Part of a small language model's weights.
Size: 11 layers, width 768.
Architecture: biases, attention and MLP in parallel.
Training: a variant of Adam for these matrices, 1131M tokens.
MLP neurons of a small language model. Each row is named by its layer, matrix (down: output weights) and neuron, and shows model dimensions 128-255. Each number is 128 + 32 x the weight over its row's rms, rounded and kept within 0 to 255.
After each neuron's rows, "raises" lists the tokens whose logits its output raises most directly, leaving later layers aside.

L2.down3492 [119  97 114 118 120 115 130 140 140 116 131 143 103 113 107 119 142 137 163   0 140 159 108 158 141 133 129 128 163 119 108 126 115 151 129 118 112 104 126 115 114 107 150 116 121 134 139 140 121 106  95 113 130 128 133 145 116 151 128 108 146  87  97 105 120  94 129 131 112 130 124 100 123 119 108 167  86 138 134 140 151 200 125 135 170 156 133 146 128 130 135 141 106 124 113 126 143  95 118 119 158 119 123 147 149 162  87 127 140  89 131 100 131 112 137 144 117 111 157 108 113 213 130 140  99 116 134 115]
raises: "- ", "= ", "Location", "Member ", "Scientific "

L2.down213 [ 70 115 136 105 123 135 111  99 109 139 120  73 178  77 150  65 121 138 102 152 174 104 122 135 119  96 129 129 111 113 150 102  97 110 120 143 103 143 149 166 156 206 143 101 121 129 113 178  69 118 157 157 190 147  77 172  99 139 103  76 158 148 132 178 115 105 177 115 118  84 132 120 132  52 120 159 124 109  71 113 173 129 150  94 107 191 150  96 108  72 120 168 177 126 116 142  73 129 148  63  96  96 155 133 130 142 175 105 149  92 139 163 142 217 148  88  96 109 119 156 151 122 113  82 151 124 137 144]
raises: "this ", "the ", "these ", "what ", "him "

L2.down3665 [161 129 131  81 124 112 155  84 102 148 129 146 101 110 198 152 151 152 125 204 118 110 146  86 147 123 141 143  89  84 137 110 158 175 110 122 124 129 110 132 128 151 146 100  69 135 159 170  81 147 120 138 143  96 144  98 132 100  98 101 153 146 132 182 100 147 125 157 129 107 181 120 183 153 134 130 128 180 116 125 172 189 155  71 148 152  91 117  93 167  91 136 197 169  73 125 141  75 188 131 146 141  74 122 173  95 186 140 150 194 153  97 117  92 104 153 122 132 113 170 177  86 177 114 183  97  85 149]
raises: "as ", "including ", "and ", "in ", "through "

L2.down2470 [111  99 119 118 115 112 130 154 144 110 131 140 111 110 111 122 135 138 167   0 146 158 111 157 143 134 126 124 158 126 110 126 124 149 126 119 117 114 137 117 118 106 154 121 124 131 137 125 117 106  99 102 128 118 135 157 117 147 118 112 147  98 116 104 109 100 128 134 108 135 128 101 127 121 110 168 103 132 129 142 159 191 122 130 170 154 136 137 138 119 140 150 110 123 112 126 141 100 125 109 160 112 127 142 160 159  88 132 138  91 126  97 132 108 132 143 120 115 154 114 115 210 132 141  94 118 141 104]
raises: "= ", "- ", "Location", "Member ", "Scientific "

L2.down2105 [114 100 121 118 120 108 132 153 147 113 129 141 114 108 113 114 124 134 167   0 150 159 116 149 146 131 135 125 152 124 114 135 122 143 121 119 117 120 143 111 116 102 155 111 131 124 139 125 124 112 104 105 124 116 135 156 116 156 118 103 143 104 121 112 111 108 130 141 115 133 129 108 121 119 112 172 107 134 132 144 156 185 126 123 155 149 143 133 136 125 140 154 116 127 116 133 139  99 130 118 153 114 134 143 163 155 108 134 138  94 127 100 141 100 133 136 125 119 145 118 119 197 128 152  95 123 142 107]
raises: "= ", "- ", "Location", "Member ", "General "

L2.down652 [101  92 184  95  89 167  96 134 174  64 125 137 106 132 150 134 112 164  74 124 182 144 176 139 146 154 189  97 132 118 116  36 138 122  71 178 121 203 117 156 131 129 135 139 162 171  43 140 167 136 139 105 154  73 178 135 170 120 169  76 111 116 179 115 165 100 121 104 133 116  73 124 149 167  92 118 176  71 126 147 134 108  69 166 135 133  96 146 178 111 110 112 101  76 130 120 101 150 147 117 106 175  62  74  71 115 166 111 107 116 140 176  94  75 144 133 134 138 113 136 127 109 131 191 106  92 136 103]
raises: "quali", "qualif", "team", "goal", "players "

L2.down3353 [106 174  66 137 130 102 126 159 134 163 151 111  97 117 109 106 101 155 141   0 144 137 194 186 112 107 153 146 152 104 124 168 102 142 121 129 168 107 153 107 144 104 147 120 109 172 105 107 146 148 103 109 136 125 120  67  98 126 100 140 150  72 153 158 159 198 128 168  93 139 130 116 116  87 182 117  98 150 175  76 139 122 150 141 132 130  87 126 140 141 136 135  50 109 131 156 113 110 128  98 102 145 100 114  77 109 174 143 141 152 156 136 117 207 109 148 142 119  99 136 113 132 112 150  68 129 151 142]
raises: "– ", "— ", "Succeeded ", "0 ", "@ "

L2.down5340 [116 109 122 114 112  97 129 156 149 115 124 143 119 118 104 120 127 135 168   0 149 163 104 161 150 134 127 127 147 124 102 126 120 154 120 121 126 117 133 108 114 109 139 117 126 123 135 121 113 113 102  92 134 118 140 158 113 150 115  98 154 111 121 110 110  99 127 134 108 128 136 109 122 126 112 166 114 127 125 140 153 186 124 129 153 153 143 131 135 116 145 155 106 126 114 127 136 105 128 108 152 110 132 140 163 158  89 140 133  94 118 102 137 101 136 135 131 116 150 120 115 197 127 157  91 122 141 106]
raises: "= ", "- ", "Location", "Member ", "General "

L2.down6095 [109 145 158 126  93 158 108 162 112  85 109  95 132 108 130 146  89 153 111 110 169 113 207 149 129 171 188 118 139 104 125  50 107 151  62 191 187 169 114 142  95 105 144 108 169 183  48 129 150 134  70  45 120  96 141 150 153 132 196  99 147 124 160 110 138 123  97 128 152  56  87 121 138 194  65 154 218  65  99 133 146 176  60 132 131 150  64 139 142 128  83 141 105  99 159 150  53 129 173 114 130 174  62 137  50 148 123 123 106 118 115 161 120  95 174  89 145 145 136 103 184 131  98 106 128 125 126 129]
raises: "qualif", "teams", "quali", "Team ", "players "

L2.down4039 [104 202  62 159 156 101 118 162  97 177 157 120  99 114 101 122  89 155 141   4 148 156 175 142 114  86 119 128 107 112 136 160 107 118 133 119 148  98 146  76 176 123 148 133  87 164  96 115 142 141 142 134 137 137 118  61 126 119  71 125 148  61 160 148 164 214 126 168  99 119 155 150 110  70 167 118  99 161 164 116 109 152 149 134 121 119  66  86  94 108 149  91  60 116 113 168 145 108 115 103  96 112  70 125  65 115 186 157 139 158 164 138 114 203 118 109  87 119  88 133 103 113 135 158  43 146 134 107]
raises: "— ", "– ", "−", "Succeeded ", "+"

L2.down6060 [107 157 130 161  56  84 102 132 115 103 182 124 136 198 124  89  82  75 108  81  71 164 122  78 161 101 134 154 126 171  88 125 116 137 173 195  90 117 112 127 136 141 104 175 126 131 166  96 127 117 135 192  86 164  89  83 108 177 100 133 117 148 110 128  80 116 106 173 171 115 143  90 117 114  88 125  52 179 125 125 111 104 169 166 110  86  98 133 126 114 107 167 131  99 163 117 116 150 152  99 121 178 141  89 148 162 126 164 114 147 166 142 136 137 157 144 158 122 111 107 101 158 133 109 123 135 156 158]
raises: "beg", "began ", "et", "es", "took "

L2.down3602 [126 131 122 103 111  80 184 183 142 173 225 121 159  87 152 139 141 108 160  72 166  72  93 155 111  92 135 153  72  81 113 145 108 191 123 105 134 108  93 149 162 192 151 162 116 163 133 141  90 122 127 216  95 150 119 104 115 127  87 193 108 135 125 109 128 132 177 104 131 152  62 161 146 150  69 143 114 109 132 145 128  82 179 112  93 140 167 105  65 103  98 132 145 199 151 142 148  67 133 125 105  95  52  66 151 131 164 146 190 159 153 152 138 193 117 120 115 123  92 135 166 124 151  38 108 136 175 151]
raises: "202", "194", "195", "199", "198"

L2.down4020 [ 90 133  99 119 104 171 152 104 110 143  93 111 129 131 133 194 130 108 146  96 114 158 101 130 161 105 128 127 123  89 143 117 147 156 153 111 105 106 125 141 113  80 154 110 130 176  73 187 122 158 102 168  96 105 135 129  92  86 129 128 172 134 130 196 115 138 148 126  98 132 177 109 118 115 112 105 114 160 130 148 120 130 137 163 122 126  91 127  69  99 121 163 186 120  93 137 108 108  57 128 126  59 128 165 112 145 176 133 137 107 173 150 117 117 173 181  70  71 154 146 116 169 173  80  69 103 178 107]
raises: "- ", "respectively", "→ ", "— ", "– "

L2.down467 [145 116 139 105 108 134 151 136  94 161 105 119 141 119 156 130 151 110 126 147 134 119 158 106  56 107 115  90 114  89  82 118  89 146 142 142 146 173 134 153 190 111 153  93  75  99 102  62 119 109 101  82 189 202 125  77 179 150 148 101 178 136  88 167 160 120 163 145 144  94  22 117 200 142 143 124 148 134 116 151 104  79  91 126 141  96 159 158  54 140  86 100 130  61 117 169 122 147 164 128 122 159 113  61 136 137 166 115  90 143 131  75 137 113 109 115 148  87 154 144 103 109 172  77 127  56 192 136]
raises: "each ", "both ", "this ", "these ", "many "

L2.down4374 [128 164 135  97 145  96 163 131 161 141 142 147  88 135 118 113 125 122 103  92 159  58 110 124 158 159 124 145 105 131  98 127 184 118 144 156  89 112 140 154 166 152 143 101  71 129 134 208  62 110  82 110 101 118 141 137 125 113  96 138 155 178 130 123 157 119 148 133  96 145 118 140 133  99 150 134 132 186 121 136 104 121 125 136 134 134 109  98 172 170  59 146 168 126 137 137 163 122 157 118 130 109 129 130 117 135 148 178 140 124 101 136 114  84 133 177 147 122 136 117 134 130 102  85  98  97 120 147]
raises: "two ", "three ", "v", "latter ", "four "

L2.down3180 [120  93 144 142 161 108  99 119 141 137 135 150 111 126  92 147 104 114  82 147  55 142 140  68 113 116 126 113 143 133 133 136 105 101 144 123 161 143 174 210 100 118 142 132  90 124 116 128 138 150 170 126 129  68 132 114  96  31 139 174  83 107 141  99  73 127 171 107 111 113 174 134 162  92 148 127 151 114 179 159 125 103 118 153 123  43 117 147 154 162 119 104 118 136 148 130 128 145  96 112  96 126 141 104  99 123 115 124 143 132 174 125  75 110 123 119  92 148 174  96  75 100 153 134 114  74 178 117]
raises: "o ", "o", "oy", "e", "az"

L2.down3414 [132 110 183 118  54 114 143  92 112 104  93  88 124 114 138 180 160  59 122 140 163 112  99 182 107 141 175 149 126 138 133 116 114 112 175  97 109 151 178 107 123 105  86  96  97 137 103  41 136 169 115 153 108  95 134  90 144  77 110 136 140 152 160 120 158 112 128 113 103 158 146 115 171 126 109 132 135 153 152  88 123 140 146 154 131 135 150 150 117 116  81 129 125 112 114  93 206 156  58 144 140 141 135 140 138 122 152 153  97 145 155 171 115  92  89 114 124 148 102 109 113 142 186 121 167 136  53 141]
raises: "our ", "I ", "my ", "we ", "My "

L2.down1917 [120 109 123 136 137  83  86 169 137 117 163 104 102 121 177 108 166 151 151  81 113 149 138 129 109 134 132 122 177 115 124 120 130 147 180 117 130 153 146 162 174 125 143  55 156 120 124 176 102 129  80 127 106 155 117 139 130 136 137 123 167 139 141 147 123 153 118 171 125 135 112 157 129 111 118 124 166 109 145  99 136 131 143 108 144 146 136 143  98 113 114  15 121 154 125 130 147  87 126 156 123  83 195 112 148  53 130 152 131 139 129  75 133  95 123 155 116 120 124 137 124 107 144 127 144  96 160  87]
raises: "| ", "- ", "|", "– ", "door "

L2.down912 [111 104 122 120 116 104 130 157 146 114 132 147 118 110 108 118 127 139 164   0 149 164 111 150 151 132 133 123 152 124 111 130 125 146 125 122 118 111 139 114 118 104 149 117 129 124 143 131 116 112 100 103 131 123 133 153 115 155 117 101 147 103 117 105 103  98 130 138 107 126 128 101 122 118 111 176 111 128 130 148 151 188 125 130 154 147 144 137 141 114 140 148 115 123 119 127 138 107 121 114 153 112 133 143 159 152  95 135 141  92 125  96 131 103 133 140 128 110 150 116 117 203 126 149  88 120 141 108]
raises: "= ", "- ", "Location", "Member ", "Scientific "

L2.down4386 [113 146  51 178 126 166 109 134 112 133 151 102 128  91 193 111 124  86 131   7 149 165 192 132 155 147 175 148 122 127 153  68 159 133 121  66 144 105 186 187 163 148 135 120  69 119 137 136 129 130 103 144 143  81  85 101  97 146  82 125 180 124 151 150 127 166 178 138 126  79 127 149  94 147  79 111 138 123 147  94 121 134 163 176 110 138  98  60 114 146 129 100 102 117  70 131  90 117 163  71 174 127 197 140 139 152 138 159 154 110 156 137 111  73 143 106 101 130 140  86 141 177  96 153  64 115  52  92]
raises: "- ", "– ", "— ", "| ", "= "

L2.down484 [125 118  39 135 123 106 169 168 125 123 168 144 107  75 169 109  91  89 195 137 155  59  79 161  76 121 133 188  93  96 122 173 142 185 163 136 170 182 141 134 159 132 158 113 154 140 149 190  96 114 121 127 134 111 141 141 133 166 105 156  91 134 134 151 114 150 102 112 135 123 132 137  96  80  51 163 149  94 137 117  87 116 113 133 120 160 147  52 130 121  86 106 114 163 137 125 136  97 129 134 133 130  30  58 106 174 144 151 152 137 147 154 155 154  98 123 109 116  56 104  97 135 137  49  89 157 155 101]
raises: "199", "197", "202", "200", "198"

L2.down4339 [111 157 119 159 124  65  70 118 141 129 155  97 107 125 156 160 112  75 130 148  93 120 107 155 172  47 204 186 170 111  99 119  59 163 129 134  96 153 119 139 143  99 155 122 128 148 145 112 165 102 133 168 148 146  95 179  74 157  80 139  72  98 140 103  94 179 146 153 133 140 167 106  84  93 175 137 185 128 161  92 142 161 123 116 129 148 106 135 143 177 137 110 141  93 121 157 108 176 119 123  73 152 126 107 129  97 165 123  92 181  95 174 173 135 123 130  72 149 203 173  83 153 153 141 174 161 149  87]
raises: "census ", "population ", "population", "census", "local "